Weights of a small transformer language model: RMSNorm before each block, learned positions.
MLP neurons of a small language model. Each row is named by its layer, matrix (down: output weights) and neuron, and shows model dimensions 80-175. Each number is 128 + 32 x the weight over its row's rms, rounded and kept within 0 to 255. A neuron's up and down rows have the sign that makes its largest values positive.
After each neuron's rows, "raises" lists the tokens whose logits its output raises most directly, leaving later layers aside.

L5.down1029 [139 139 191  96  95 104  98 162 101 142  94 141 186 151 109 108  61  96  87 137 198  31 121 124 126  61  70 164 116  64  70  96 134 123 131  69 222 153 149 127 115 112 132 142 149 105 126 119 167 100 136 119 131 126  51 144 167 149 120  95 130 136 100  93  88 133 132 137 109 136 124 127 110 170 156 213 176 125 120 165 131  63 172 156 139 159  84 154 133 115 149 101  89 164  93  86]
raises: " products", " Chemistry", " gas", " oil", " Oil"

L5.down1492 [115 140 123 155 184 151 160 142 129 131 154 111 116 148 119  75  99  79 147  75 115  89 129 138  53 102 176 178  99 122 108 157 172 132 155 166 158 130 147 125 117  97 184 117 120 159 114 152 198 101 129 159 132 147 108 109 146 144 122  94 159 149 192 146 151 110 110 149 174 144 151 147  89 115 121 150  96 135 113  81 114 135 132 147 155 141 199 127 145 113 164  91  98  91 161 175]
raises: "$", "(", "=", " =", " &"

L5.down740 [ 99 155 128 116 119 140 166 130 106 152 171 126  87 131 116 140  99 106 205  95 122 149 185  83 115 129 142 120 154  90  84 132 152 125  99 202  37 178 114 165 105 137  91 168 101 139 144 114  73 107 148 158 121 101  86 120 118 133  80 197  98 161 112 148 119 117 140 156  80 124  99 160 155  94 128 125 101 119 115 197  96 106 125 131  85 122  84 136 137 114 153  93 110  90 105 139]
raises: "ologist", " historian", " artist", " actor", " journalist"

L5.down1098 [136 118 160 131 133 185 111 158 152 202  99 113 103 138 140 243  79  88 162 110 106 166 154 176 175 103 132 197 109 103 196 101  94 147 128 158  99 113  98 148 121  99 172 138  82  95 102 181 156 140 111 130 119 111  89 169  45 138  45  85  69 118 104 154 140 159  83 124 114  93 140 123  76 108  69 146 126 122  75 120 127 147  83 182  97 150 114  86 110 118 111 181 149 136 121 167]
raises: "a", "ira", "o", "us", "ir"

L5.down1623 [110  78 150 131 136 202 149 122  94 145 165  77 100 110 117 129 113  90 135 111 141  88 164 149 165 110  99  97  80 118 141 170 129  56 101 116 168  79 134 167 156 105 109 121 140 121  87 132 112  58 117 137 120 126 181 111 152 131  91 171  96 125 190 120 120 153 120 109 119 107  84  88 143 142 141  95 131  76 111 172 132  53 124 120 144 127 133 127 125 139 111 107  57  93 129 168]
raises: " Preceded", "ree", " Event", " Province", " Candidate"

L5.down23 [ 88 202 140 163 135  83 163 136 143 149 228 114 151 181 116 105 101 104 146 145 159 107  89  66 138 138 150 177 109 143 103 100 129  78 116  93 179 163 179  96  93 208 144 120 156 140 128 165  72  91 115 154 112 132 133 140  95 143 103 138 113 126 177 112 139 102 166  88 145 104 148  88 151 147 156 119 117 141 161  68 129 128 120 133 157 137 160 199 154 195 123 137 112 120 165 138]
raises: " buildings", " building", " tower", " restoration", " exterior"

L5.down275 [158 125 114 130 139  46 108 161 181 148  65 156 148  77 129 127 120  61 111 128 118 120 186 120  64 132 104 110  99 145 169 119 134 136 202 168 150 129 119 126 132 156 122 103 115 126 182 128 150 121 153 114 152 114 130  81 174 135 141 151  81 165 107 118 153 164 135 107 136 127 122  69 128  95 162  40 101  42 129  65 124 204 166 111 110 100  83 171 171 168 159 137  63  88 127 128]
raises: "ually", "im", "ua", "ively", "ivity"

L5.down1194 [118  86 101  95 171 155 149 113 159 118  85 144 160 184 191 126 112 108 168 117 129 146 119 147  87 127  92 131 147 103 135  79 177 118 122 107 127 168 112 140 139 123 152 151 134 144 129 125 135 139 158 167  69 119 157  90 167 160  58  99  51 119 134 160 131 138  83 103 175 142 165  75 162 128  97  88 104 129 114 186 110 106 184 192 140 111 116 134 109 115 162 103  70 122 120 103]
raises: " that", " such", " this", " of", " these"

L5.down1102 [172 118 120 183 117 122 143 135  74  97 148 132 115 118 105 160  72 148 190 100 141 146 133 128 153 124 188 163 133 125 117  92 103 123 131 146  85 114 114 121 113  80 151 141 174 155  71 159 186 132  82 102 123 161 129 154 129 107 167 104 133  83 158 172 146 103 124 193  98 171  68 114  72 157 117 196 116 120 203 129 137 128 127  86 141 152 162 152  97  97 100  75  81 158 117 164]
raises: " were", " are", " include", " have", " remain"

L5.down951 [123 117 161 124 135 126 120 204  95 121 133 147  74 139 140 129 108 106 175  99 103 117  93  98  92 168 121 125 118  86 127 155 108 146  90 149 178 119 104 148 112  62 155 130  97 152 130 169 103 122 138  89 203 121  54 107 144 137 141 135 165 149  99 103 157 153 132 121 136 172 125 114 150 124 106 114 179  92 183 186 205 118 193 121 129 158 130 136 106  64 204 131 147 105 161 101]
raises: "ic", "ics", "a", "icity", "ical"

L5.down865 [106 105 120 120 138 116 151 155 107 106 186 142 157 144 105 160 138 103 146 164 138 134  75 160 133 139 174 115 142  69 123 127  95 149  88  73 174 101 162 144 113  92 155 105 101  91 100 126 118 123 102 153 159  95 143 172 192 193  78 127 121 236 125 163 179 180  98 206 144 116 124  89  88 124  93 141 121 141 191 187 127 153 191  92 153 213 140 150 112 140 168  90 201 118  99 107]
raises: " available", " involved", " it", " that", " whom"

L5.down1038 [140 139 130 162 173 117 118  92 123 131 106 128 107 126 118 142 179 193 104 218 165 112 160  99 143  80 198 118 105 131 112 175 124 174 118 134  92 136 134 135  77 137 104 131  91 155 117 144 146 157 109 151 157 127 143 158 104 145 115 130 129 125 123 108 182 171 124  88  69 163  88 165 193  88 113 161 104 142 144 130 173  93 156 119 109 157 141  56 167 147 108 124 187  94 131 110]
raises: " be", " have", " ow", "://", " represent"

L5.down211 [103 117  94  97 156 142 109 132 132 111 157 169 159 129 139 152 134 101 130 164 137 134 126 111 195 175 109  99 184  99  62 165 125 128  70 122 112 105 182 155 102  85 143 169  82  94 126 150 124 171 112 134 103 154 117  83 151 125 151 207 122 156 176 115 119  86 103 147 122 109 119 175 120 125  83 151 131 103 139 107 139  97  89 119 136 133  79 135 142  87 151 111 104 151 124 172]
raises: " parents", " older", " compat", " younger", " friends"

L5.down1196 [125 122 124 135 108 142 140 137 106  46 158  86 176 129 161 173 144 138 128  99 147 141 138 106 103  96 177 162 175 100 128 102 161 127  93 135 163 161 133  86 174  82 127  38 149 154  99 146  48 163 141 128 120 123 153 168 127 105 125 103 127 104 116 141 112 166  63 189 141 150 111 140 163 157  90 132 136 123 118 143 146 100 136  87 111 155 122 139  46 161 118 117 123 139 149  99]
raises: "ience", "arg", "cle", "rang", "rop"

L5.down202 [100 176 152 118  90 183 138 163 107 200  93 137 144 125  76 171 108  90 154 116 143 111 116  71 156 223  99  97 109 108  99 124 161 105 121 125 187 136 123 129 119 137 142  99  87 104 130 147 129  89  69 141 119 119 123 126 146  75 122 118  84 120 101 198 141 134 161 163 120 166 156 171  80 110  88  97 153 108 126 182  82 191  65 132 101 100 122 129 156 142 132 113 150 154 113  91]
raises: "ling", "les", "led", "ls", "rol"